From a checkpoint of a small transformer trained on Wikipedia: vocabulary 4096, rotary positions.
MLP neurons of a small language model. Each row is named by its layer, matrix (gate and up: input weights) and neuron, and shows model dimensions 96-159. Each number is 200 + 30 x the weight over its row's rms, rounded and kept within 0 to 999. A neuron's up and down rows have the sign that makes its largest values positive.
After each neuron's rows, "fires on" lists the tokens most often at its 100 highest values on Wikipedia text that the model never trained on. A number after a token or word is its count.

L5.gate482,228,234,180,175,216,198,215,235,195,211,237,184,214,217,224,170,150,182,211,199,198,199,174,203,148,161,235,214,156,161,209,159,175,239,233,219,171,185,166,214,216,230,172,182,142,200,210,151,154,151,157,209,185,184,206,185,128,282,235,180,171,243,144,183
L5.up482,166,205,217,251,120,223,225,194,235,215,195,256,262,164,171,223,161,243,230,166,249,244,199,192,146,187,158,161,207,216,253,228,163,172,183,189,177,209,255,218,233,202,166,216,224,180,159,190,198,226,177,213,250,169,186,252,185,192,198,216,245,162,187,171
fires on: "2" 60, "0" 20, "1" 11, "9" 7

L5.gate44,189,188,181,212,177,234,237,181,193,210,191,140,223,186,205,203,146,190,204,216,239,212,196,209,224,218,222,141,211,143,165,166,199,200,193,229,176,196,199,219,169,201,214,224,214,210,257,204,184,143,233,185,231,161,183,179,180,216,215,180,195,152,199,173
L5.up44,244,137,163,207,218,217,216,196,172,192,193,185,236,174,206,220,176,191,170,218,227,229,196,225,231,143,212,176,201,155,200,257,209,228,188,152,178,238,233,221,278,245,225,178,196,170,199,226,212,229,256,205,257,188,190,197,179,181,178,181,221,195,168,269
fires on: "7" 16, "4" 16, "5" 12, "6" 11, "8" 11

L6.gate174,189,206,191,219,176,279,151,167,207,210,226,240,172,209,172,211,177,279,208,251,226,190,116,172,222,189,205,242,196,242,237,199,227,146,171,234,171,186,173,182,243,184,254,155,189,250,200,213,159,179,208,181,190,271,165,203,161,201,212,207,192,168,202,224
L6.up174,156,233,194,178,231,231,181,226,244,196,185,295,258,185,232,189,188,211,186,216,213,239,192,143,183,206,218,197,227,157,168,181,206,229,223,194,161,202,216,213,245,189,237,170,152,214,194,207,193,186,220,205,186,224,158,158,257,206,217,176,185,204,182,161
fires on: " as" 29, " and" 16, " a" 6, "," 4, " Chief" 4, " |" 4

L9.gate602,248,185,202,213,170,193,186,153,218,199,216,166,173,141,204,209,194,149,124,169,218,221,242,220,220,224,217,202,207,172,179,194,224,156,226,257,186,221,185,196,203,217,161,175,217,157,168,162,178,195,247,274,170,198,234,129,197,209,236,165,129,199,262,221
L9.up602,179,169,206,220,180,164,229,155,186,214,163,183,131,213,217,232,247,165,153,195,211,216,186,230,184,222,202,185,226,163,212,154,166,206,167,202,133,177,161,209,151,131,184,143,166,198,225,230,173,219,177,191,220,216,159,225,205,211,215,165,219,229,173,186
fires on: " on" 38, "0" 26, " f" 7, "-" 5, " p" 4

L2.gate113,245,198,242,186,230,184,199,182,213,206,201,212,158,188,236,206,227,241,172,165,235,162,183,205,240,174,170,166,178,236,242,183,217,191,258,195,224,181,163,175,225,188,212,181,169,231,197,187,167,195,123,229,210,249,223,200,228,150,173,165,153,247,228,171
L2.up113,185,240,183,206,172,217,196,205,216,199,208,228,185,206,251,200,168,148,138,134,126,246,190,147,237,212,182,243,173,184,200,140,172,241,181,166,190,151,213,229,153,156,163,234,244,181,160,187,195,216,198,231,253,257,168,181,197,209,200,261,206,180,236,190
fires on: "t" 30, "g" 8, "ess" 8, "s" 7, "ish" 5, "I" 5

L6.gate696,210,202,207,180,212,187,231,179,214,265,197,206,208,218,228,182,238,194,264,221,162,161,183,188,165,199,184,231,127,240,167,209,207,219,212,206,273,198,198,214,222,149,233,196,213,211,242,210,159,228,213,205,228,238,167,184,162,183,178,192,189,210,213,199
L6.up696,240,163,182,257,161,191,196,129,198,207,251,204,216,162,217,212,195,233,158,120,195,162,198,201,177,205,210,169,154,254,153,205,227,147,156,233,219,209,210,259,176,149,236,199,246,143,197,228,211,232,227,244,255,210,223,207,163,229,217,206,207,206,161,208
fires on: "\n" 68, "p" 19, "t" 4

L9.gate124,208,206,199,232,136,196,220,245,195,140,201,155,233,247,242,207,213,222,170,183,141,199,164,184,203,188,202,243,150,197,150,225,170,205,227,244,227,211,215,199,225,192,161,196,182,191,216,203,129,180,184,227,151,149,269,187,128,222,219,165,215,249,144,200
L9.up124,186,144,175,224,155,191,175,185,228,218,258,225,262,219,293,179,200,197,214,151,199,194,156,200,210,198,233,226,197,226,145,187,212,188,142,231,171,174,219,159,189,168,213,194,209,193,230,196,197,232,157,222,166,253,223,244,185,199,200,239,217,185,175,200
fires on: "ed" 16, "f" 12, "-" 12, "ing" 5, " for" 5

L8.gate694,194,172,244,176,197,190,247,166,207,214,216,182,177,213,179,226,195,187,205,280,165,233,177,186,150,186,168,203,232,232,250,197,177,172,240,143,175,167,164,200,221,142,242,192,165,191,238,152,135,174,228,223,216,203,154,188,215,274,246,133,182,211,204,232
L8.up694,229,159,191,148,223,234,202,216,203,160,195,175,175,218,232,196,217,208,155,218,179,247,196,221,160,185,198,238,233,250,179,117,223,226,211,198,185,150,178,267,156,135,216,258,148,210,187,149,184,216,197,168,211,183,240,207,224,186,185,187,153,192,140,234
fires on: " " 40, "if" 8, "\n" 8, "6" 7, "8" 5, "1" 5

L9.gate469,212,191,165,208,154,224,247,175,164,229,194,193,200,192,174,173,233,130,193,212,240,143,189,186,178,228,252,128,189,187,209,205,193,150,192,200,171,139,204,246,220,176,238,223,218,186,218,199,215,197,190,254,167,188,172,139,244,209,218,246,194,173,238,217
L9.up469,215,190,135,202,196,146,223,192,208,215,232,138,208,219,209,174,248,198,185,168,169,159,249,205,276,243,227,182,210,223,197,210,171,199,187,145,183,227,219,194,201,166,231,220,218,176,219,220,187,186,231,227,153,176,174,188,200,201,215,175,145,227,201,229
fires on: "S" 25, "C" 24, "c" 6, " at" 6, " than" 6

L2.gate608,194,184,204,181,197,246,227,176,245,188,221,239,194,160,172,138,200,183,193,216,173,165,182,190,127,194,265,179,206,211,262,205,214,252,194,193,199,158,157,159,185,207,220,189,203,216,189,225,162,202,227,202,117,205,154,182,233,211,158,178,194,213,203,214
L2.up608,216,179,239,160,254,221,187,168,218,254,199,225,205,231,147,206,134,227,190,229,190,196,195,184,152,233,220,120,265,188,226,136,181,217,179,195,218,222,151,232,150,216,214,155,212,235,165,223,171,176,178,223,224,190,166,179,227,213,190,191,181,223,200,162
fires on: "is" 23, "o" 9, " War" 7, "u" 6, "ite" 5

L8.gate346,228,158,247,219,203,208,262,177,169,200,186,119,212,222,174,197,246,191,243,148,256,180,208,153,196,215,165,264,235,174,192,186,139,166,186,197,202,169,182,168,203,231,215,181,163,234,241,241,254,233,226,230,150,190,166,184,175,267,203,229,189,170,146,249
L8.up346,202,214,194,219,172,161,158,253,200,171,201,199,202,221,193,191,211,249,146,203,225,227,260,226,256,175,152,144,251,234,167,188,169,242,224,223,178,217,210,218,244,130,171,146,183,218,179,224,195,203,244,205,177,208,155,178,240,202,181,208,197,244,169,168
fires on: " in" 29, "-" 13, " over" 6, " lost" 6, " |" 5, " at" 4

L5.gate158,227,231,202,190,202,246,176,215,231,198,206,186,158,161,231,214,220,217,245,206,211,217,151,202,192,177,193,225,191,190,166,171,219,213,161,219,172,199,236,198,219,154,171,208,133,156,196,189,166,205,174,190,210,247,134,142,176,173,222,202,165,200,225,185
L5.up158,205,225,122,147,243,193,203,122,196,179,186,167,212,158,177,220,200,143,259,230,193,209,183,234,265,166,189,191,186,261,223,171,151,196,175,181,168,203,196,217,153,158,203,203,162,196,172,192,207,195,157,236,219,155,164,187,153,170,145,200,234,160,183,196
fires on: "1" 24, "0" 23, "4" 7, "er" 6

L10.gate651,143,193,169,298,173,236,259,208,229,238,168,229,205,222,200,192,241,155,206,179,170,200,208,253,195,212,262,203,190,200,162,215,222,181,184,191,210,233,192,161,166,174,210,187,184,183,262,197,174,179,220,190,179,166,262,202,218,219,183,204,200,172,173,234
L10.up651,194,177,201,188,191,171,246,178,224,207,169,153,282,250,234,163,165,177,189,150,238,210,231,193,157,190,202,179,189,215,183,243,214,202,184,205,166,161,190,179,215,202,166,215,236,147,231,177,206,220,190,179,238,184,169,214,193,247,215,244,207,226,195,231
fires on: " r" 43, " R" 6, "f" 6

L9.gate408,188,191,252,218,185,179,191,207,180,200,159,193,237,176,168,197,205,216,186,196,214,161,177,203,209,207,217,238,197,204,187,203,252,128,146,193,166,265,222,190,194,170,177,176,186,213,237,230,166,249,162,165,190,193,196,210,233,228,230,202,191,217,201,227
L9.up408,239,224,233,221,247,171,153,196,258,170,173,229,140,189,156,245,187,167,206,235,204,196,200,221,214,163,173,196,244,155,149,167,198,214,169,254,188,233,244,165,267,194,203,137,180,203,272,198,175,199,196,226,142,180,190,179,170,229,179,203,238,181,228,192
fires on: " the" 21, " all" 16, " an" 13, " a" 6, " All" 6

L8.gate181,248,221,244,185,194,187,206,157,200,216,216,220,232,245,195,215,179,226,205,192,178,194,189,211,258,197,166,209,173,120,198,233,189,221,193,221,198,211,252,209,233,186,178,229,207,200,250,198,154,199,194,217,230,231,212,217,181,142,216,222,207,138,195,233
L8.up181,212,189,173,199,178,193,226,199,167,225,221,199,191,207,197,181,165,176,116,167,211,184,251,169,212,222,192,208,220,232,147,184,226,218,148,225,206,195,254,254,207,227,161,201,209,192,242,156,167,217,244,210,208,257,224,160,176,149,269,203,155,190,119,235
fires on: " \"" 33, "\n" 13, "-" 9, " one" 8, " only" 5, "other" 4

L5.gate590,208,163,226,242,201,226,174,197,273,257,200,216,222,160,164,158,179,215,209,236,231,219,178,179,96,199,205,210,200,253,204,180,230,159,163,288,233,183,182,182,199,183,227,183,236,242,229,219,198,227,172,200,272,245,170,211,196,213,182,242,202,198,204,194
L5.up590,195,191,221,223,208,156,209,168,189,232,203,174,137,213,179,249,192,237,193,215,246,150,242,165,126,208,203,155,197,252,228,210,242,213,282,180,198,203,239,166,161,191,258,188,133,192,252,215,198,174,175,200,226,214,185,188,193,187,224,194,244,189,182,234
fires on: "w" 34, "l" 13, "ra" 6, ":" 4, "st" 4, "ad" 4

L6.gate416,198,187,188,200,198,186,231,222,228,184,202,219,161,202,216,157,218,186,210,205,183,198,202,210,263,162,232,195,203,191,257,193,181,218,211,186,211,164,206,174,239,204,238,163,251,195,200,212,183,240,199,216,161,216,209,210,154,186,254,185,268,223,151,230
L6.up416,200,206,175,218,192,237,186,190,224,212,192,245,232,257,223,197,150,189,183,278,224,188,201,165,265,172,169,174,232,192,210,219,163,239,232,199,187,233,186,244,201,220,126,184,201,235,179,155,195,165,185,218,231,207,176,193,144,183,218,216,235,192,167,168
fires on: "om" 17, "el" 13, "-" 8, "re" 7, "v" 6

L10.gate584,173,223,226,184,254,235,261,189,131,185,127,214,213,207,199,187,190,215,218,175,172,224,156,193,187,185,153,180,215,204,222,178,189,196,237,135,176,209,183,208,211,171,208,182,159,197,250,134,179,176,223,207,138,200,217,235,194,256,203,205,230,146,191,201
L10.up584,242,201,191,173,220,198,204,207,195,230,182,190,200,226,181,152,238,187,212,213,232,183,186,113,230,183,183,186,212,216,191,196,225,255,236,176,279,219,151,209,203,197,236,238,213,178,216,212,236,155,188,217,144,219,203,219,254,245,172,173,173,213,228,279
fires on: " " 49, "1" 20, " played" 5, "8" 4, " play" 4

L6.gate191,193,229,238,184,245,217,219,216,220,213,204,188,161,177,187,189,197,177,195,212,226,228,219,178,198,183,221,219,164,203,165,188,211,214,218,197,227,200,181,237,205,264,179,186,243,185,191,243,230,215,225,180,235,174,255,243,188,216,192,207,176,180,206,154
L6.up191,173,203,230,224,175,213,214,171,215,218,200,192,144,236,207,208,217,249,231,222,187,215,199,238,176,109,162,187,174,196,225,196,161,234,159,187,197,241,213,242,246,155,171,211,160,200,225,169,221,111,246,173,223,161,213,197,179,252,262,204,243,216,174,261
fires on: "9" 19, "6" 16, "1" 14, "un" 10, "7" 9, "il" 8

L8.gate546,209,169,191,239,173,243,213,174,227,177,200,181,157,148,205,204,210,164,194,173,166,155,153,171,178,195,195,178,183,166,199,209,213,206,193,169,210,215,158,202,212,181,187,196,248,166,182,208,180,171,256,243,216,230,243,185,238,179,233,205,133,265,199,221
L8.up546,151,235,192,214,105,234,207,175,212,246,171,216,163,167,245,214,192,240,212,232,199,214,185,223,161,160,211,167,164,210,107,152,142,233,239,235,239,154,227,232,190,193,201,150,179,196,175,189,160,136,206,216,170,184,194,226,162,241,239,182,224,225,180,183
fires on: "-" 19, "s" 18, "1" 15, "S" 12, "0" 6, "." 6

L9.gate551,122,175,165,228,154,165,193,196,192,214,169,181,261,205,196,201,249,206,143,230,224,202,232,167,213,234,190,169,244,214,121,216,191,176,193,157,199,228,190,224,229,236,201,173,227,224,253,223,166,217,195,163,161,165,167,201,123,219,219,227,162,198,187,240
L9.up551,293,263,211,265,185,256,179,187,244,208,178,170,199,177,181,191,161,190,200,225,194,222,217,210,243,211,177,174,252,203,208,196,239,186,188,212,216,239,179,222,261,210,222,152,210,188,152,212,248,226,236,200,175,213,211,191,146,203,209,188,226,211,223,132
fires on: " to" 37, " over" 5, "and" 5, " in" 5

L5.gate124,239,275,170,196,202,222,219,244,208,217,135,202,233,221,194,187,155,255,212,274,178,205,205,170,242,156,226,169,198,189,202,224,231,217,133,163,228,249,182,252,190,181,251,129,196,216,184,155,187,226,182,146,210,206,210,199,146,213,191,220,163,265,213,208
L5.up124,198,217,248,202,157,256,202,182,252,222,184,206,250,282,230,195,232,200,161,181,207,211,212,130,248,212,206,229,183,217,185,217,193,149,187,132,219,223,205,186,212,208,219,239,212,219,229,192,187,221,177,174,186,224,214,151,173,206,224,173,222,245,181,195
fires on: "9" 21, "6" 16, "0" 16, "7" 11, "8" 9, "5" 6

L9.gate34,202,178,193,206,186,235,234,189,235,231,202,187,188,188,169,219,232,180,189,174,178,212,196,137,209,161,232,174,201,141,190,126,237,224,205,218,231,165,161,249,212,155,186,158,190,207,230,181,204,203,239,213,156,246,193,179,203,160,225,217,208,224,163,158
L9.up34,125,164,166,201,206,246,229,162,189,232,274,203,200,177,198,224,179,235,197,140,212,196,241,170,211,190,219,171,198,228,188,199,202,238,197,195,223,201,182,263,203,185,212,174,177,151,181,213,194,226,234,216,178,225,228,235,151,154,224,231,220,227,181,222
fires on: "\n" 90, "." 8

L9.gate490,221,178,229,192,163,237,260,193,151,228,214,175,262,190,154,181,191,187,209,177,186,139,156,221,210,203,196,142,233,174,254,190,199,151,212,250,158,178,238,179,249,219,270,253,194,121,235,153,132,243,169,230,189,194,256,225,191,228,265,137,235,220,227,242
L9.up490,184,169,179,165,199,211,235,171,187,224,243,195,144,188,231,143,226,177,171,157,161,168,241,236,199,254,180,198,178,173,219,167,223,194,189,181,227,199,197,193,192,158,227,200,201,196,176,196,196,229,178,216,240,165,217,199,224,207,203,127,240,254,177,204
fires on: "c" 28, "D" 13, "d" 7, " conc" 5, " disc" 5, "C" 4

L6.gate403,200,155,162,238,215,171,185,217,216,235,229,214,197,219,168,210,171,222,253,236,285,176,148,186,135,155,179,240,180,245,182,187,227,208,202,235,201,201,219,177,153,133,221,207,179,212,210,243,233,196,218,192,196,251,192,236,208,229,217,162,216,172,189,187
L6.up403,193,186,149,193,231,224,145,210,185,227,281,181,211,201,202,170,187,175,180,232,180,196,180,229,175,213,190,195,173,247,171,201,247,178,261,186,242,185,200,238,192,167,199,173,157,135,177,200,217,165,198,204,228,210,242,222,142,203,192,227,225,202,207,233
fires on: "st" 39, "w" 6, "ot" 5, "k" 5, "iet" 4

L2.gate326,163,220,198,195,259,175,190,153,214,237,161,184,207,160,215,229,188,226,198,158,168,201,193,146,235,196,262,221,194,222,188,207,229,188,157,230,216,155,201,217,205,187,239,235,202,217,225,180,176,181,174,155,221,183,256,150,186,167,190,159,183,220,228,184
L2.up326,137,147,244,229,188,191,219,190,190,150,239,193,229,173,215,204,169,187,173,169,200,224,207,257,193,198,183,242,178,226,164,175,208,153,212,190,190,236,186,171,149,205,203,252,226,229,201,174,188,211,239,240,156,167,187,163,199,208,209,192,168,198,140,220
fires on: "amp" 20, " ft" 10, " School" 9, "od" 8, "wn" 7, "el" 6

L10.gate568,168,225,201,217,171,253,231,153,185,210,277,251,194,244,175,219,202,174,252,200,197,183,160,202,226,181,222,170,241,147,210,197,208,231,253,221,258,184,192,202,177,132,177,180,208,175,227,210,194,198,210,210,167,225,185,249,220,153,289,199,168,220,188,195
L10.up568,178,202,169,242,163,243,209,177,181,260,226,202,200,190,179,185,192,206,230,204,212,210,150,199,192,206,282,216,206,157,166,169,197,219,173,259,212,146,175,240,217,176,174,158,222,203,185,193,176,209,223,185,177,203,228,204,213,189,216,234,174,212,137,232
fires on: "\n" 76, "." 18

L6.gate124,178,216,211,151,216,212,227,264,219,242,147,148,172,174,140,218,209,231,199,245,130,144,203,193,189,205,233,183,201,171,183,179,229,246,192,179,214,209,216,195,199,221,206,169,174,189,206,203,170,225,190,184,204,153,202,192,192,206,192,143,173,197,173,197
L6.up124,200,170,210,216,186,205,198,220,179,235,223,229,190,263,223,178,190,208,202,170,246,219,209,193,203,207,131,229,120,214,160,158,162,181,144,218,233,245,241,171,180,206,186,238,148,222,181,188,251,178,131,181,117,228,166,188,177,237,238,211,192,196,225,187
fires on: "5" 16, "4" 14, "0" 12, "7" 8, "6" 7

L8.gate583,226,214,192,177,166,190,183,163,252,174,157,179,199,222,250,249,185,200,215,228,184,218,139,231,223,150,199,156,215,214,205,173,182,182,205,204,189,213,258,106,217,207,227,256,219,155,238,163,215,196,188,210,181,202,141,207,178,225,200,184,194,180,202,235
L8.up583,194,208,170,202,155,180,271,178,233,191,184,172,190,243,222,212,204,206,201,199,132,128,172,201,135,167,164,228,248,247,222,148,223,205,207,183,210,187,212,156,163,183,181,268,154,176,175,190,208,168,187,150,199,223,217,216,222,179,151,169,173,195,226,182
fires on: "9" 38, "1" 28, "a" 19, "8" 7

L9.gate270,170,207,213,173,133,232,186,199,230,169,210,239,244,187,221,160,186,168,193,150,227,156,193,154,166,144,202,203,200,185,181,246,178,151,173,216,229,242,201,181,236,178,149,212,168,253,188,187,204,226,199,226,191,190,220,230,183,205,231,198,232,201,210,211
L9.up270,214,192,202,211,184,225,177,252,192,228,265,180,189,223,191,215,165,213,190,240,139,215,189,213,206,175,200,146,215,158,204,214,211,191,223,157,255,230,198,198,244,175,218,172,178,139,194,203,140,148,186,191,159,175,194,189,195,224,178,212,206,261,250,169
fires on: " s" 81, "f" 5, " a" 5

L2.gate318,248,155,102,189,217,211,196,168,209,237,200,138,153,174,200,212,248,212,215,228,207,196,171,191,169,233,216,183,205,218,156,196,267,194,188,193,173,192,178,219,172,181,206,197,135,216,219,244,184,206,215,199,174,168,186,196,191,233,239,190,210,187,225,204
L2.up318,201,190,179,205,199,213,202,156,174,189,228,170,178,211,216,165,180,189,139,181,193,239,193,201,265,105,175,202,139,201,194,206,195,216,185,182,187,204,207,219,178,249,270,193,171,226,197,194,215,194,186,164,153,213,222,139,192,185,238,252,214,207,223,163
fires on: "rian" 12, "e" 11, "ric" 10, "o" 8, "ok" 6, "ant" 5

L9.gate137,230,209,198,206,192,276,190,227,183,178,173,216,181,215,237,170,197,225,231,219,197,187,202,182,161,172,223,184,227,185,262,181,218,171,195,201,191,237,211,202,245,194,216,196,196,189,177,231,188,189,171,143,204,193,188,178,181,218,204,206,174,154,115,207
L9.up137,161,265,229,182,186,216,241,222,205,165,208,214,214,200,211,203,151,219,198,221,211,204,197,148,211,218,241,213,265,181,207,188,197,205,226,177,163,214,211,191,201,234,194,145,208,205,119,217,163,147,165,175,177,209,175,177,242,236,181,225,175,230,233,188
fires on: " and" 38, " |" 19, "," 5, "r" 4, "ept" 4

L10.gate661,177,210,204,187,197,241,198,231,203,205,212,189,155,178,185,200,144,175,248,180,236,152,236,188,167,217,219,192,190,190,232,172,169,175,228,178,182,180,205,197,224,244,229,213,215,205,226,230,158,182,151,148,245,203,229,160,175,178,235,147,174,193,221,220
L10.up661,147,196,237,201,195,223,155,144,240,215,216,201,173,207,201,227,181,177,219,186,197,173,195,207,213,173,179,195,154,172,175,207,185,189,228,208,195,238,220,180,180,171,227,198,206,206,252,234,177,149,152,174,201,167,172,240,204,214,181,171,208,210,199,185
fires on: " I" 41, "E" 16, "I" 13, " E" 11, " We" 4, " we" 4

L10.gate598,214,192,190,202,224,225,216,172,216,193,155,230,188,211,187,206,147,195,174,146,207,259,155,161,182,163,238,169,224,144,222,198,199,195,193,243,232,179,134,249,226,200,216,188,209,215,266,184,195,263,209,205,168,231,177,213,165,187,251,253,181,224,133,188
L10.up598,216,188,202,248,220,208,238,196,162,226,213,230,183,161,183,173,226,222,268,244,215,252,156,188,164,214,197,197,145,200,174,174,151,202,180,171,220,148,139,222,196,145,145,194,202,228,255,227,214,256,218,205,156,157,180,212,249,239,210,177,180,235,176,200
fires on: "\n" 84, "." 9

L8.gate101,167,188,145,227,217,183,195,230,195,217,205,188,196,180,205,212,126,176,148,131,216,186,197,175,202,193,245,238,202,180,207,196,204,194,212,211,201,241,222,166,293,229,144,152,175,205,211,198,199,236,221,228,219,230,210,189,172,157,198,232,153,198,191,231
L8.up101,176,176,165,215,196,203,185,205,224,230,165,210,234,203,190,189,143,171,183,145,225,189,153,203,211,199,216,232,220,147,142,211,202,185,203,170,192,280,186,234,259,207,175,184,219,204,194,196,261,227,254,225,188,214,190,207,236,168,156,234,172,168,191,214
fires on: "." 32, "ot" 8, "2" 8, " Ind" 6, "og" 5

L9.gate496,217,233,219,217,188,231,228,181,200,203,196,215,194,193,149,146,134,202,264,147,186,164,224,215,184,146,187,249,204,144,139,226,179,222,170,146,205,227,158,198,219,191,208,215,197,149,221,207,162,217,182,260,198,231,189,192,223,209,198,241,122,128,193,219
L9.up496,204,186,209,187,226,181,172,241,198,177,156,238,201,183,196,174,185,156,208,224,210,171,215,203,193,181,180,230,219,139,179,239,205,194,165,208,143,254,141,174,200,206,208,210,271,216,183,176,189,140,228,227,289,161,178,185,204,216,168,192,198,189,194,176
fires on: "-" 19, "2" 17, "–" 8, "i" 7, " |" 5, "J" 4

L5.gate174,216,214,217,185,230,202,194,194,208,208,256,201,160,208,206,176,174,200,195,190,226,147,207,126,198,219,187,209,211,203,224,166,212,151,223,211,186,151,234,152,248,219,259,211,209,172,194,189,200,223,193,144,213,247,225,219,253,149,243,196,171,196,201,254
L5.up174,204,219,220,140,188,211,202,209,192,178,238,198,169,210,227,253,152,182,232,150,166,176,225,165,237,244,217,185,146,188,203,174,185,204,194,176,168,198,227,172,223,195,262,213,214,209,251,173,194,189,199,219,193,219,245,227,240,194,265,213,169,200,254,230
fires on: " I" 31, "t" 13, "I" 9, " we" 7, "ver" 5, " to" 5

L9.gate541,173,163,202,198,190,225,193,187,191,200,162,128,167,235,216,204,197,200,252,151,196,192,202,181,143,213,217,201,180,184,208,198,171,175,128,191,175,148,180,206,162,138,228,203,228,242,206,195,169,201,115,243,152,198,192,211,195,225,273,165,201,158,209,235
L9.up541,244,220,192,198,206,178,246,191,236,193,198,189,133,244,167,199,194,174,177,172,213,237,211,192,185,192,226,238,236,203,203,219,200,235,190,184,174,244,182,247,170,155,233,188,175,256,190,229,188,173,184,193,209,161,200,189,220,166,266,122,190,225,151,230
fires on: " app" 21, "sp" 16, " sp" 14, " st" 8, " comm" 5

L5.gate220,195,209,244,193,204,179,249,195,198,219,213,185,204,184,161,151,201,183,206,166,203,177,232,209,172,172,224,178,182,189,163,176,163,214,187,219,128,203,200,145,203,264,238,176,192,203,241,160,136,183,216,191,212,189,175,202,140,203,240,196,171,193,172,161
L5.up220,216,164,173,236,163,214,182,172,208,192,222,192,249,223,214,192,248,137,228,198,219,221,198,212,186,183,176,197,240,187,222,193,228,214,156,196,205,242,157,182,177,219,198,161,195,198,192,185,228,264,291,163,219,196,211,227,236,228,180,172,186,164,177,243
fires on: "6" 17, "5" 13, "ent" 9, "al" 7, "4" 7, "3" 6

L6.gate699,173,242,224,168,246,210,165,188,204,193,194,240,189,206,218,150,190,199,219,218,193,216,183,186,236,188,215,186,264,225,231,190,219,249,207,209,212,123,183,217,188,234,217,198,176,221,209,217,209,222,286,239,204,208,222,173,230,178,235,157,189,187,230,195
L6.up699,207,189,240,209,283,214,194,203,187,178,238,173,207,190,151,239,229,172,178,260,142,236,271,234,186,235,255,205,153,140,198,190,240,155,208,189,238,175,186,215,213,239,221,156,208,201,198,195,211,208,215,189,250,191,226,182,241,174,209,184,189,181,213,171
fires on: "u" 30, "o" 10, "r" 7, "e" 7, "or" 5, "is" 5

L8.gate71,169,197,245,195,167,208,245,149,206,199,168,224,172,207,170,159,192,195,210,189,201,173,200,178,194,201,238,201,202,200,269,187,231,184,221,179,203,243,161,188,228,253,197,152,247,198,210,263,240,210,179,161,219,168,211,185,194,203,195,141,276,182,159,243
L8.up71,213,212,168,175,185,218,213,179,184,187,188,154,156,219,183,199,208,241,217,208,213,231,250,241,267,128,192,216,212,161,243,220,177,175,195,247,208,186,212,224,239,198,188,225,218,206,190,203,204,157,209,288,239,219,155,208,175,197,294,183,197,202,174,199
fires on: "2" 54, "-" 14, "1" 6

L2.gate553,196,141,220,156,174,238,177,161,273,241,214,267,184,156,213,180,173,235,164,150,191,239,204,216,166,165,186,254,252,170,241,269,197,205,218,217,210,232,197,226,185,180,174,166,249,158,189,208,213,254,143,223,180,206,180,169,226,178,140,190,199,236,209,177
L2.up553,213,195,200,187,159,217,261,202,187,215,228,208,258,168,179,195,193,219,196,206,160,185,205,202,244,190,210,222,213,243,153,199,173,142,247,172,274,201,152,251,217,221,213,204,188,166,268,235,209,213,147,216,203,142,236,179,235,248,207,227,204,201,211,210
fires on: " rem" 30, " im" 8, "ann" 8, "ars" 7, " rece" 7

L8.gate563,292,207,217,211,161,247,155,266,160,204,190,159,184,182,170,184,169,187,220,192,226,174,196,209,211,221,188,245,202,193,223,175,180,230,171,231,154,209,194,231,205,179,209,204,160,161,235,208,189,191,237,221,182,224,199,180,229,239,226,181,163,241,150,248
L8.up563,231,156,180,236,213,203,201,193,189,171,229,171,147,184,197,164,194,246,239,223,219,226,202,233,142,229,149,165,227,251,227,198,184,203,170,175,170,152,242,207,193,220,247,200,200,167,194,208,210,191,183,191,266,202,154,210,193,232,207,138,219,142,171,159
fires on: "2" 30, "0" 20, "1" 16, "." 5

L9.gate87,188,241,194,191,202,189,209,177,207,168,186,207,193,172,150,207,176,260,241,193,166,189,198,192,208,183,208,207,163,171,187,153,190,160,234,217,241,171,228,208,161,181,202,200,159,165,192,191,196,220,219,184,195,232,217,189,114,139,176,225,197,166,165,197
L9.up87,171,206,198,194,244,128,193,178,175,149,201,184,219,223,194,170,239,216,170,214,220,199,185,199,150,156,226,200,235,164,166,217,159,216,232,171,171,211,184,236,170,178,197,242,251,216,202,204,222,187,240,235,188,218,196,168,213,177,144,217,196,149,159,224
fires on: "." 88, " (" 12

L10.gate108,169,222,186,191,204,178,210,176,193,176,223,182,191,149,146,165,198,254,179,180,214,247,191,185,192,179,216,257,169,208,228,182,232,209,226,228,276,234,152,167,261,224,242,213,200,225,203,175,172,217,181,198,200,229,165,141,177,205,195,193,192,180,218,246
L10.up108,236,210,208,233,271,217,181,176,239,233,193,222,194,173,181,145,172,134,178,217,224,232,212,201,232,189,213,204,225,217,157,213,191,198,220,127,239,166,180,219,180,218,186,229,219,234,175,187,227,233,183,227,194,190,222,181,200,185,165,278,220,127,197,201
fires on: "." 54, "2" 6, "ik" 5